MLP neurons of a small language model. Each row is named by its layer, matrix (gate and up: input weights) and neuron, and shows model dimensions 80-207. Each number is 500 + 25 x the weight over its row's rms, rounded and kept within 0 to 999. Numbers have three digits each. A neuron's up and down rows have the sign that makes its largest values positive.
After each neuron's rows, "fires after" lists the tokens most often just before its 100 highest values on Wikipedia text that the model never trained on.

L2.gate61:486477540472519444511504510498521506491538551497495493498522493502504539498556483519512488521470529509484504526479423536455487509434492533503516523493492503492508481448478490505486480487494505493544534468515504486544484495485496481493478508463464497522510518486504509500484492484491557527512519477513486491482532508486520491482539504477523477456510493529465445489501464489525446487504
L2.up61:536465522501534452508507517535448474496490503469539566516537510507457486529559500508505513535537514514488551507451481509495504532562520438494495518556486496517505457530482495478503479501505478495514524525504498529522556507474503532520511514503518494530527498513511474458466555480549470528513473492487523534512498499536493436483492476503492466515484496540493549466485500523464471527492
fires after: " m", " E", " M", "y", "M", "A"

L3.gate238:506512521496528536532490467555491503464472513499503538470489516507467501478506476488505540495550530487523472492521490502461480466482543489463504489495518466536506523519490509527513512521496488473502506525470524492494471468469520474481506516493503482489489486507499501515537549504512483514538531528528482475551529475511459484457539499507506471493513482469494457547480476502485514489491
L3.up238:464489486465516523502474497525475534482471470514492467490497505487491462470501477452516498469517550497560485505481482515542541522460469483507488521531514506545440516521527503503486502509481494541482481514475494482504481515498489481476536471503466483523458502491514506461485471489491495493474515536492491512508508465450516505491488509510467502518507489506475513475448495519483471543492
fires after: "ear", "az", "at", " th", "it"

L7.gate338:447496479517473490478489510477519497488500489501522506524510481526483540496524508456538510461533497471540492520516497486505491458500462494533531541494515506465513488484503509489453506511485518515501452489509468493496512507476501501548515494526519493483579488460523521511435536517442461530486493494499497546508512485518501520505468536483512493490497530498490499531485494486498502437509
L7.up338:468499530546533511448474517504532533505489516476498456448480481518511487516475473419512527525497480541484535524543543507527505488499511534489515504499505495536555500503526492502513540528492476495465515503498479492504481503491494457487496504515504533455462482505499514468518467527532508476478534488531498537513531481495506495508513464496508509511463493493475526500499535478517495496514
fires after: " f", "ap", " me", "f", " Ch", " n"

L3.gate65:532522480458507469512521483506479499487507533459492500477458500520506480501526488524485511484479488511482512495503526556482521544502523455466489506488500510501484549481486536450465454498502499509541482506505518498503473502491466511503520558529471515498487456428480529453518530504503505505446561492541535494550481522485539534498453471535546493501543482473519474475492478496514496511481
L3.up65:512464452514528513497475487492480549487444521485484514513494500479496476485503501501555455507470506448448484519450519471518483510502534526504540529492511455488484487530522519491519535510496461498484445467513465469476526512521489480470463488484515500483487461476477534503481536493467523529524500530515466508522518521517457508505520496533509516525463494497538446521461532529477501473514
fires after: " e", " O", "qu", "pe", "v"

L7.gate25:489449486505509495532544505514523521505499453531460558525544511488462495449468473508502499489499556484461460505518506514489479467446503465464469528545489496465515480469499508466527491466506508526495481460510521511537503443524483516510530485490525518506471478514533468494541489471492465520497495487480508501487495495515508460456515534529534479495464539502478479508497472484520485531552
L7.up25:523478506465511503520485546506524522494477516504448532545474486509511480511526506493486489548491523470526521490516489509487537489531465503441546515471540518502513451502449494510486466511520514508484529478526519510495504466494500520481483529499564522473538493499504504467519473465530489540480524511502508568442482472488456464519473525526510497466520512498498508495507477476490487513473
fires after: " ex", " m", " t", "m", " M", " cont"

L2.gate449:514480486476505494503502536481495464476495497449510472479496485508514516494545537490458483529480475481545478506543504490471485525503514500486477473521503469524485500527504514495503509457480476516479437489483454510538527448490497525493497479520479511501487480548492498470507491508538486483525497513459540510514543521479513548464481531470551510518521531481525506467517520502484527493489
L2.up449:522480525471475503538482550480502526413516519501483517472484479471514515499508484452522486500523501445505509498544550525491487524524513483462539504509517501506470443510494508490516528549522507496481498495523507493544535502530550512502521529522497533493534518509501506504537498546488539477487466467510437510536510485503499449465485483506443505524531500538537510523485525498492520468519
fires after: " b", "w", " w", " Th", " W", " s"

L10.gate61:517481511510486527489475530491498484498468507526521512516571520509502471527508508493480523467542488519498519466481493495500502477482485509489525486512536492499482488496522503511468516523524488470540529497509500508556486445492525531486499464481502487511494515490508529476514445519442471478482485488503493528477490517515521480511482497494511503493457490536475514493474476496478506546544
L10.up61:529501535500470476496522511497555567506492503478500508515508544467525491465507495529484496500503513481454500489477480489473478474525516462472514435501506465486476468526484460531486513506511469533470506508531511524544434476488563462545460519531531481442548504468515498519488481477460521516519525513528500521501458506497484504518498513529470513511467499532517500513491483482501500512537
fires after: " re", " c", " con", " pro", " Re", "ro"

L7.gate133:517523491495490501496482487500520497529543533562491460444471468456469534474482493520520545492466475467515540506499522465508509474535494492496446497501468479523526484485484498510507475514490479514502549487563533500505495533502504456497517477477470471506484451477518501498501495517477538514548477448516457470492501484488487498536531504458528493564529495464509478482526490527558524495556
L7.up133:479564515526494526487561529522504540520515514523522501462476530472515495493459501452522459501504521483492490458522458501511527520550532497529490483561482497493497497481506527511552496464535539494421517500518511464526497504458451543523477460496488519477515467487517479506535468512452463526516487522488509474503479487508489508466536440489504501520511495516469504467493487500527475530486
fires after: " serv", " play", " work", "el", "oin"

L3.gate375:549491521497511532498485505483481506477501543533502485514497482530537486568476494498516544483529542507507513485516438510509504489530453501491468513483492457521512507481519548485536508506519489497524515508524470502543517503538494487505515524505472551485499486474482503521519527510473533483458545519483537490547517497474521465513532528477498471503502513510516490528451503543530485530475
L3.up375:494509510537469503552517491476507527492484500544497517474499497504537507479471491486526511464521511485502502472454465542493512501531512517507479503481541528507503492548482515501478500442501494506518517467510507504476490532538479481487484516506509523494480522532514465475476528456525488534487492492507493484509524547449494519542447492512488504551462538480466506522516496514524533488491
fires after: " f", " M", "oc", " F", " m"

L3.gate43:498516507450515486502458537490526479506485513513500549530521507542514455544509465534491511518495515490542499466474509557495514481511480460500477457508460527491503483524504507477486499523532520484475533509482510522500493514476521530486512519442531472518510504481496451521498516514530511531476465534483517485486495520510492524544498507497488514506506495498505514492540498491499481483490
L3.up43:558543519507510533556509513492550506553520508477460530483492533523513561564526491499502506519514497489496496504523501479521464502562509464504475502511471506492483496534512462495471492510479484492481505492508504570496463504485548492513521513491478497509493491444496484524501478506502485525500507480487486482472501493507483464538493499464476498490466471495497457496498491504476522511505
fires after: " b", "or", " found", " B", " out", "o"

L3.gate339:537509497549538501478512489487543519493498515474503492526473528476525475486517506494501459497524525459482467505494472507495476484530512525483489504495545478495512495534501481505488482544469509500460465490499499516503501486529518502487493490492531524490513505507519410491501531513511434508476525492535501538473530524487531461493493521500553498513504489482496491514497476480524517531527
L3.up339:473495516500464428521505480470501476499464485504495494494483515504494513489499554480527508509529548500504488566501509518471506501499495550495496505491492492497510502550487494536488514500495513513478507484483522498514535500523470512423492483510473499468483524510515515507494516520513480492504506480508457486483494486519568496462504540475496467479534500473489499495487500514506473524552
fires after: "le", "al", "ul", "re", "a", "ue"

L8.gate220:486505465554505514499464469481493480481513522453495498524460497492467518511469485459478504482524481539498460484476497518483508563499485529515514470487436451505471467510497509504592510511458528486507517461471525518497488478504455459457514515500508520514516492522475537489457536476530521483511523529507489508532475502493497536523509472494500494507511529474527539515515498485451480500514
L8.up220:505504498510522478482510536525494525500441503535475472502486536518484519535513485508468511480500491495495481544499499517466506479481483497494510506476523456506450529499483533499536567532490452499489494514534469507489481515501499535485496490526445542487531448508479479519477511540498485484462509502485454500528519518478486514507522465487478489519516491471514519493457486525417513508487
fires after: ".", " where", "er", ").", ","

L3.gate413:458523495478508513446450476512528513523506514476497519497489518528503460512506492494469513496493512486552509478484496507462447503494537462533509455483465513513481555517518497533469478497527543501471510548506498516489460492536476563502526490500472506490498437526523504523523500509508500488493496514552420554498518485475513476465485438518441527481465517515445476510491479463506543501487
L3.up413:506478519487459489481465458479449526476519489473507479522493501513520448505540463491451512531517509503483463509496507545491512521508547496471477463508538472526499514514520488530483489505532429536475495508453486502526502526538449532491545533505497504512500480523502528540475467465494498495488562517488457508502499519478504464483457493532470477522526470518482459483470494449457497492513
fires after: " th", "ver", "v", "et", "h", "it"

L3.gate490:525472521477515511524509530501523520510503498476472487526509522479541483508484511489511496510507529497477477525531510506472522492470509473543519549508513492481480465524536502529471515528472521513515492488569473520490481488483491508517497489514532518476514538471540494488525443524459483534504529491559511530500516562531465512534528498501524480511449496513528527492472442527522511535512
L3.up490:501490505481510532451478479473497462545520461523504481555489494490455525504491522490508484496494528463505495519465457485481489531480501474498496519456436465544524515478488507477525488529498489513476546497491470546509520455481543497489454495500508526531466519532530518463548502534507462532509497513558489495484500504455508494511522500496494512476480478522522453480533526476495503476497
fires after: " f", "us", " co", "re", "om"

L12.gate196:529481525524515535478473503525499507559539498548443494490517519456518463455492491493511475540493519480478521499486529526535496507516501526489443499540505471476502510481496469494430538467525490486498535537487477455486451479491493471496520481496508557505538502538547485501520531511519478498491439506504506488534557545556514493495484513539489464471499505485515473540477468491523518521482
L12.up196:532498544496465511467513503520496538512530497497522520457476510514482491489512479506487480559488506514516524494523480495460532526474484513517527523491512498491478522435503482555481520509496479456467459504488449500502472433502524456477499514472516526494446528500523477512462530520500498547495507559484535551539464531477523530507529498485508501475496491531461520500505501526502493490490
fires after: " km", " F", "m", " f", " sh", " W"

L3.gate88:518529556437505497523514523494504525480490493513455509506524535503484482548543511522493520485494487467480461491476514526502535501476520516507548519501425534530551504518541522475504493488461480506460448506513522500507495478472518539521500546545506495476499524493486494461509520547535461498511501498507503500483467507507545520543467459537480501497493498517530505476503467489468486485475
L3.up88:472492485478490499492474479508518507462542521466523501502480555518520491505445480486522466507502504498511528531505513486498531487497511531504548521477496474488488515533524493505459468508492483490496529504516485467526499455515499457486513518480536440500479493471449439497477498491500544523472494502555490448513503557485506526457516513485478468499474482537494502524489449512515527542500
fires after: " o", " con", " mon", " O", "v", "a"

L11.gate147:535448524504542493472534516540529495475522543520457535487485518476507476494462479481524497523495498503487453471515504457511499493516518530506473496496525510558525533488546506472494503508496493473475489458503482522526511487504474525470525495494506510464498510540526490443482519466480496500495509500464530461534506500532528502452493506466500492504521537541534535498455532504477477493509
L11.up147:476502482555475484488539523482513494503508495478481493453525473541529501503509504538532494525490501506517504540481518495488480491473548534525509529470544528527521514506536506503487489480532509535530541492505512463509504549480497482488506484468484516517493538527473539503531509501515506514481523523485494490508479476469447534495499497491497490523495534461493487524471489535512459484540
fires after: " R", " M", " m", "l", "un", "os"

L3.gate357:518545484528447519498489535513476490521486476521505528472499486517515491465499470445499494508475469521502536492461503556487527515484517484512496442476482472522478497525470482477493505492485491525514483503490484503512494490462493500504497508495520505481502522484519489464509516496465550537458568491509472494517509511504554506487498492514550472522522502495489475416480498522487489458533
L3.up357:503465487509505530513470485532445533532502518495521497543531502519494503504516487463521509487471484507512525517485513497494492476480490528538530483476480529499484474502487504512522545541467456486472496505504500499541498523452460475459481457480507492539490523458544527519552494474525446489521483478483533499486508483501478487516521504514491507546475456486476512502496479487473507501486
fires after: " s", "j", " st", "ov", "gr", "le"

L11.gate258:449473490514478506517469504485514485502487463556492531482485473465477467501518518546477508464547519518503512554483455524529518485523528503455528512469563475515489504561533483483531509518482493509493493515497501512482542474523504508520481486537484484477509502496534494515522474538505451481537529501539494496493466514472505466497495472532510486497505487525521551515505538482506551518524
L11.up258:501466553478509464518509528543573477522521479502488541524438558534531496510520448501489520494510527469472502537528526483488489500488525509490513508501534528485482528512555511496515522476496490470460500530466545486491501468454509519488532521518526521525475506478488449483516497526506538496511513462509518546476552478492520454461479502495486511448495523478524506500510517503507483488504
fires after: " B", " f", " b", " h", " c"

L3.gate66:483504494549491507510529439498498486503518435504492547516504478478503510505489484487474500526500483509512509525522507506550484495504501530524465503510492470523500464502515458524469503510549484538474467501546524463476472528464492484548498514474512553535526483492521509470507491494502468492485509470481528471550488494495494540461530422492530482539508473514470483505485481506509462489487
L3.up66:488534451506504461509526481498465521492538448481521526457475517509495453522523469462497481530517472492536518540537453481481503508501520500495503470507510473546515494465551494474481481472500496513523509524473492459455527472503495490495476507497510516498554506446559490475526513473532489482499463493439525507489517547521490468452503528524509480525519512484493498495505486519505467468487
fires after: "as", "it", "i", "hy", "eb", "s"

L2.gate272:536491476483517464485440505515493522523481510500519495516560459452503445528498489491487515516508506518494494542480519484519511450506459504450485495476489494476526486501494518537543513490541485520489535530500501500480500504504512509466488531503478492514482478480477470484483499472493527472483521471480534529506478497478477499506510543535514504456547483517536508444486489512505447482495
L2.up272:504503472497470539560491504532515424498490463492508466522475487537496499460523494533509510505440490493512515471452493487514552534455490535483513504522530537527490481512510509502546512513498488486507495509554514479468499489542502479513484455516516485489463529456523523476510536495524521490491494515476511524492518521465496520520427475480534453519500512542531482531493517535497478493517
fires after: " m", "um", "ian", "im", "am", " s"

L3.gate302:490505489459495451521514507527463531500481507500512517513499502526567496534499508494483462550436482459505482518471492504492555445497497490554483542489487528495535505459547480530532481490492500507490476541507554491499524487494499502537507487480521525486458479520500470480501534463516517488524506523534482492478503483478494497540500533510471491521485514503524525502538459541477480499496
L3.up302:481521534484524479524530520488532485497492545504533475481439450512495523529524499494484535548537509527508481500505507484498525512495526531491507514488503501538493472520488483534495496497531460491486486490494447498488554506484509518457477533484519504467479490472493521460500556521479510524564470464494497519536480527499525504526463467507520468504511478496534480510540509527512504508501
fires after: "ian", "in", "ag", "um", "c", "form"

L3.gate434:496505511487494516482539502513473486512507509477496489474498527497489489479499473467512521490482486523555557465500493501518530503485517446470476513444491464537522529533560485466503528507487477483530492482510508515492496478527510527476548474446520471473456521456523520498498544485449522497501499486444500475550478482477550551519520527478494476490464514482501546472514517516506532502452
L3.up434:502493462507518499537526486494441489467459500515504499519489505509508454501499488520516515495508508491505518510489522497506527549532543486497503485499524456490524433503512520489466481481495496471501468439491459562483496531479482492549471546495480494478471508485510518483559500541542531520508487465514494520501470481528476481439488483479486532470517490485474522461457481537477526506485
fires after: "iv", "is", " un", " c", "it"

L3.gate165:492516535465480514482494474504465434518537470485534510520490488499517506510539503492513488514472506517483590489503501498528533508446474512489498488466511513498520488530479499509472456470485534518444482544485497533492534502533502517514528529504495532582502487533495529511498514494493471498486487531521469478520492467526498467533493526498486478491489492522480489441485461472500500494493
L3.up165:457500486516535495453536449492543469503499513542503505504535521500472479549494500525508492462480512532531478511484522548521475518469478481473460511508516495476493501521461535506491496511521479508503547491466479527479481459510490522507522483505520498465486501504487453489466497450485482516509518469533487549582490521483504485515476466474508463474517492462520493518459523525478485461523
fires after: "a", "p", "ir", "at", "le", "it"

L3.gate144:464512483493517536532547478497507518530506485514491500501522483476507454531509499456536463513501514488473518482512518528513568477506489475487528470524508454482488507549522524517540536505518465501468555457476530448536470457457496451469486538499511494506506506499482459458477543521448491497475479485477531478524542513521493489499510508449480518496503468495502536453498533471483536500490
L3.up144:509499495503494496525531496512516473488492496521520528544508527454508496468502471450498492553490478512506488512504470526493484488506543504524459508471534464514465515492467500528485473521500515468488519524506514507522515500482528456526490510504479471469503509477536505495505529509506522548494492465521477549462471488517480501553517481519494557523558501494457455528516510490510527468502
fires after: " pro", " re", " per", "r", "el", " Pro"

L6.gate261:493540515492536505506481506520537525533500464516490466558524503461514500550498457510527537513515549509502507546540502529481505481504479538548479486542534473513521467495519512485479558477544490514488510448490493469549461522495505517503493478483478511514511481498474510493468468495510536526488527518533526488493542563513526533428528494481516487498526497494526539479493449488492498530555
L6.up261:484513503527524510503489482512534490482529467468501477454479535484507508441474507515486508462507501507514523536550483464477517514527489519506513518507492478510515499531533481482513483515498561490509507490477481496500491494532503541542508485472540459494500534488493507510489483469496514505509509502513528517473472532482450484504506458518499477489457475511484499517529466464556483437494
fires after: " Al", " L", "i", "b", "it"

L2.gate0:524475480467517501540471530466511521528517497535545524521548547507512549500465496519524510477509487480483485497458494525529505505477513467535495489452502475457459461489540480494529454498488422504502505532458507526489524493501545487499498501483490485544525438515526485497509504507556480515482524534514500485491498498472485505498484492489489507476490508523494481496521507481509502508508
L2.up0:502535512525499548545555509492534529533515490507502506523492510514477515505500510484520512497498462482466471477519524525518500487542517504512468538498515534488500534480525499491483514542570451474479531509493530531510505501531478508524469497464472498480508500522473511478568544514502544486485507509477491517513451515488486511507512500481502494486479540500550455535483509544488508476510
fires after: " B", "er", "ind", " b", " is"

L2.gate496:504506464522535512507522499465487537543493482517497495523550488518546508514504563450480505465500505514502498499500478521453505486496515466465482474501503489480525505540603519511571482492481497503508493496482482506509484516486508463529469499536492503468539498482504488498556491537476506507493473452480517519522521516490544464481499509484504464518493469504509504521473529476507492488468
L2.up496:470463597518437459505478508461521535517515469491510534485514484491537506508491544469510473462537476506505465487491456524497508459490511536478492517484496495524454493535513460492521510458501506436506513535473478496511505518547496500502542470503532494527492520477558536523512481531498460501483509526457512532500526472517514509496499512530541518470495512521481443506520517473485477540509
fires after: " f", " K", " F", " C", " s"

L2.gate144:475533510521519506420510536469469518515449536515497512520500456480521532493509495497516532527478484495492490519483570520493488535480529497522500515522505533459524520454486490519496525544504500463529491512517515529500497491493530514519489503528489481453518503543503491505481502513485493510507506472483510473543539506491527512482484509538471495507454508511514462506506504504521499455518
L2.up144:447451505487456496495554550517507494481503496526518514545491513562499529479486458504450508486501497556522466529514472489543492512523514500538489500488512482481532497495474497490507530527498505480495495508530467525540529508512502528567493502495500492524512511491470510509522529504535504476471544490526477462491492489514498463519477511467524503515462510542495487473472484478531470451525
fires after: " c", "uc", "c", " C", "re", "v"

L3.gate182:509520507514544445559536510537490493486510451479515463443527512505510510477479478522494523522540486504520539508458522531512506508517539469463470537448508499479506506531491529486526490480507479481470506478515501530478508485495534506520527486476558524442470492526492485494454484512529527506521534480520447499508520507485517478483474511453527524478500462491520521502521490496495482478517
L3.up182:520489491497440533481477552509486480521525516507463524459526444509548507513482493501527518483538491523532497516479524474511477520497519470497509464474479541468530459528477455451496483514489508518533481487487507483483485488506505526529477500490462449507448512518555529473510510481511511536504467480540501524529474486474544477526475499468501501462527457516545506519488461480449490476498
fires after: " un", "cc", " dis", " ex", " acc", "is"

L2.gate91:555496508465500556501463460473484468479511507486491464501540522479509495514520567493549510551488507500496512516506491524510497500469533499468485498503507505501531514450505501509510490505526471503524499479476521461535464529456484474521519528479487559542510533477537516496538541521502483492473536494491493503500496477487546567501506511476515530503493445484496488514487494506512529495502
L2.up91:540509491437458490512491487519493509473502502559518502492494490500461535511481491514469482499493478518523489494484469554543485468490506494513477509510487501539513470447456519492488470476506500510542472535493497487518492508480465494437558529478517558501516494485514501528497502478512519477473513523508459484494505483496486490483510480462515506501519466511507463522512518502504526508457
fires after: " H", " he", " h", " Gu", "u"

L6.gate383:509538494520550511479515504519509535450496502497504511484511508522516515488502510480518470517506539447515480539509451534492484471531529518551493503484526443522494549527543525514516460544519504487472454503524503549484510503487502503534485491481528516510492513466512474506486508504505479518509505430487481507496508516516508492463497487499478517556517482509496501463499502484470469469499
L6.up383:511492510531490485528493475485474523499496558508507463528518471461519499494511510478522508541534531485496447507533547524505490486490498466462478496519504464522492501494519523493540502482484504451514535519470505497514496532497502461497504473519529537511476537496473494538528521511481482481464535479491518498535477489481549505482464539518488467462469477490451490524516506497508522484477
fires after: "e", "o", "re", " l", "ue", " She"

L2.gate465:468516475482454525482468490520483491484503492502489513454529458485473495507488551499487517500522484486493482455503528516487465500461536498444552543549497488560498515451489485496492538508503522528524541489467521521519520460492484530538481472488499528570479482478493535537519496522507550509459467527489467490474458496493557496489539504569506495504484492518490507472488518511470509503517
L2.up465:475466441509508520501528534484489478525517502538490475482443498471490515498444537535495510513479494481494469504481493470489499473475519493514472506522552526482524489515485507542532466516484489467505538456456550491524480521501514474526567539499500535489471483443459528494516513528489511465513456476504455491522468477515495470523539481489514514482525506514489458501502536528495448533521
fires after: " ", "t", "en", "end", "u", " Gu"

L11.gate454:492505504517517512508503501537537492494496540516465513525455527448501497511524506483478481523472551498513491436521524451518498507526541499505538502485487441463487480466526474498512457479542511491514570526485501486482527509504486533466517518518493537513498492479483513468475488525476484517477486496477493512508519493469531468468551471514520486480520468479529456456457492503524554528474
L11.up454:517492475514486494486527466490490442506493490470503486508521516534508499472438488528467491442535487490484492503508520503497520517513569526470516506509492522463512487510497551525507513484479468513479479507492526446537462495448490453526483494504514465516465463491482520504503546508490448482498463498524544490496492477520485501500504479508471484533510464480492549487470543531493515518552
fires after: " h", " H", " |", ".", ".\n\n"

L7.gate156:483501501469503486527539495498520538458480479503514528501482493505463509508464513478546471473528480500476516512510532496508517485460505509505492445470472495516432498509549487516496528506496494513517470483465499507515453475481554463450490502514523517443545510512534501513501474456458495516501479512521516519479488519514540517501509471548513529490484510530497473513485510512496496476515
L7.up156:525495549494472475465501498533497540501503527480498491476562479489492469458527513491493528505476478521488536497497530486512478467531508501501558515501495517489544534481524468469475508497516528494508469501483502493473505496459502501503440515503489518512502482549513519489486524464495484465509500506476492534486504521538486476538480490493489549494490455506490478529512484480500529454497
fires after: " N", " R", "l", " n", " f", " p"

L6.gate406:522455510473505459459499465471518533509455488537444493535492528475474487551497492560468501475500522496478501486531454521514473488492508518512496504485498517512500497527506494534444473522490489490461471474509531462529506509515493507548531490539524499513524474492490474513503471480497484468482542479533486500487486467474481516510510441533528498517501474492512503557471525460513502540492
L6.up406:507548536493510462494494509520481498544469508528504467499450513546497502469463537559456476508531466517489484505469479526508520517447475501511521503474532481501518501460510460492451501545489488493534462528476481509532508464500493492493500480470509551515489457474509492453536548471538526480506495526502515491496550502457489503473547502493486506479480512527516456503465516510517494501528
fires after: "ist", "er", "f", " h", " t", " f"

L2.gate164:507533510550504466486507449477472497485516527474548497485527506458490509503467482460489509490472478482502508494493468500491503506508489512521473540491498473480504477535465534507527469521524485503452473495516393494555485481491483516529539405501469497505488488452496527489509492509501534507459503506494497509517502538497500495457501487493502525483506468518531494487459506545481476507503
L2.up164:523472542526481502469490520497467511461531487492506526516487506478462514467528502528484512533525491498503504469527517472497504541489525522500495483499485539497488475499495474463497484526505535467508509508511464482543479493522545547510542517522539509501518535544457515531468479505473513563500513507549489530498500499517485512491546504466493571470504525453507500510482514543478541470493
fires after: " b", " m", " W", " B", " st", " w"

L2.gate284:467477509488534502507487496499476534495487483483504521514483521500484482501505486484489485486527539501460524479526481470589486505527510481486508510474528501474572505516574522452454528495520516532501494466488488517504515512510442515511498525468515493482469550527472538490502488460488480488530551533534516503504497509501470502458504533487521470492544477553491525482543467481516516506490
L2.up284:506523498488475489517473473520513489526470550473475498510542534466465468490520496494512490529532525510475504521507526547503473495518495503532504530483497487473480532463456509496530538516512494473514537535548479529515543520468476502472526493527462511494454508487492515485476459501459461483461483482513501562526514463513490529504512486462491449506544532520546501507526525492507431466542
fires after: "a", " P", " p", " c", "it", " re"

L2.gate247:475530514511500517458484521513517490545532506507518485532450471493525499492505476501521499564509500520505530504491453518457516504497486423489506525479490505505461511494456491494527497545461485471454514471531475506546488497466477549506507538506518487484469512506487518472480474504501525547481527502497561502519503493485541514506469516446508516515474515544493527522492485504497546478488
L2.up247:443537525521461467484497499501486538493521467501472518515504464519512488536530486531487529469512485501500490516489471547497493535516524468449517481532518513500532473472416490469521516476490525493516469456466483459509515536500527502538434507531520506500482490523470526521538490530513490534523492472507526500526540482531512464511537519495537492526527471482566501519503478494505494480515
fires after: "c", " C", " L", " c", " U"

L7.gate476:529519549511533507423461470487473526496510499523465465472461498526525547489512491465491465525498523490438474523534476525498502462509457491462481516510526522520503453445498482525444508497518498438449501480515455441531499492516491517515462518485514534476474455503518543507482529458515504545502502509476467522497530473484494477500496499505499484488517498497492507519487463526518499520500
L7.up476:489476532509504577448475506505533516456430486560475496489507496525526499475464507488533520497510489500550482475502487491495514488494494488463523504481473500496524520506513509467495491510499537516464507485500539516535459431534501537499467519522531507537506492514487500496520561493490459491495516498541495479464470516457509487512480502514493506501498508524481527500479514472513486479500
fires after: " f", " is", " F", "f", " l"

L11.gate193:540478483499507521504515492513504534518507478510475514491482493536498487496504550433501473493487513511486464510509512510500490518481509487519519508535497526455529484529480487515463515509517506561528525560512529521489488513487503513537506501567501519519512501530515481470540488484501504495544518505515519424512513486501495501469490519484505503484501543429538502473505515498500504426483
L11.up193:510506532464498525504495482516484521500510507477486503480464530531505482463468493488486495485434513488486456520513476452499508511487513493489481475486465464492516413464553478512538536492508518560510501530500521477514506517522472491489514486489508504472490469524447533467500496479501530458474518465534495504499448539502499492532453481493529508526529515493487531513537545520534499459520
fires after: " p", " r", " the", " was", " a", " his"

L3.gate279:488498494552498521454496475530538514484500526510409470521492496511497487513516531498498441545531513528529507457498567525497502499498507505484473490521503477470486484503480502499518512517481506503471512497560462486494455502510499480532503515495513529521488509487473489496477497525488489523541466514459488485533481488460496514491525498514509498521501489518518451489481515442490471468533
L3.up279:476551506527479497481564462520533513501536478537477496502524472509488514472543521515488486497502502502499502488483499497493490507513513503499514514483472498454437504464490507491500528521495477490518456503523496458514445492513525498498489530493484509539434500478474430538480540493472511490476519500491499459523478488464493471550515480450509477543494483522513499486506518495490488520505
fires after: " H", " h", " F", " sh", " f", " Sh"

L9.gate76:496530525468542507524474476474461503525501490484506477524502529479532488519532538486494513487545502502483486497534521550479471502518539488575498503522502477492516482520501519443453481505485508532508459522474514502489481527512514526487500517519485531511481500502462509470510485548477471532513515538478481487481510485579524501494515477498479508509516491489508450523494458463511522481480
L9.up76:510539498491478512476482464502471500515513464459456516501489508495493483505492455512461506538463468479466518489494533475490474512514522518541498532522510506527527520517486518490496495537543545534568473515478525467504473460495482520502479490489500518498484491534470540486497471513480527521509525470533511509486489450539544533524497452463499511534503525491497523494532513482466525537498
fires after: " ex", " p", " d", " r", "st"

L2.gate355:485510497468496485494556470502437474527504493506500461490499557485462487521497502526517506490484506494534531448515525545492494459486507493490521482506491519475557490543468483535514506533499494548500501488519491499491533509523475547519506552497519498515522507490527465492507491483461511510521467538499493493536473493453523493461544531497514473531530448497510513520549489516532511454509
L2.up355:477480495514489509479498521501493545540480535520499557487520508515507496453461466492517486517490519468499474485471469522513530535515515468523579513451485483471490497502519439477509531498458473491523512486519527501533562476490482497461495491496497526543476488501465502524488510479506500520499523490509492513565497494462475522434472528532504471509500463529499487518469456500477483498461
fires after: "it", " Re", " R", "ut", "R", " Rep"

L3.gate407:516492471513477490469508507525531460529504444537494505506487460465484546534503501529527457498543528503506499498473478498515514476503504518506509485507500481474527498509479487497523516508490519451489525494514490526512532483536527518521477504484487556478482508486522459476511499500473491514488488472535498500542505433505517521490465524501459525542547491476495509523514481532486541514512
L3.up407:467532506519462512511514511547480470488547502485523464465465518504478499552511468496534485536504506527465464502512482440473533517515496516504518487499562506530522513436533542469475498495495527522493514456516502507434465451507473501525467517469476519519519487516515489490520486470445503510514503511515496496505474461525534468497518502478482515493462504492482479498543500516524522507494
fires after: " H", " n", " N", "ess", "eg"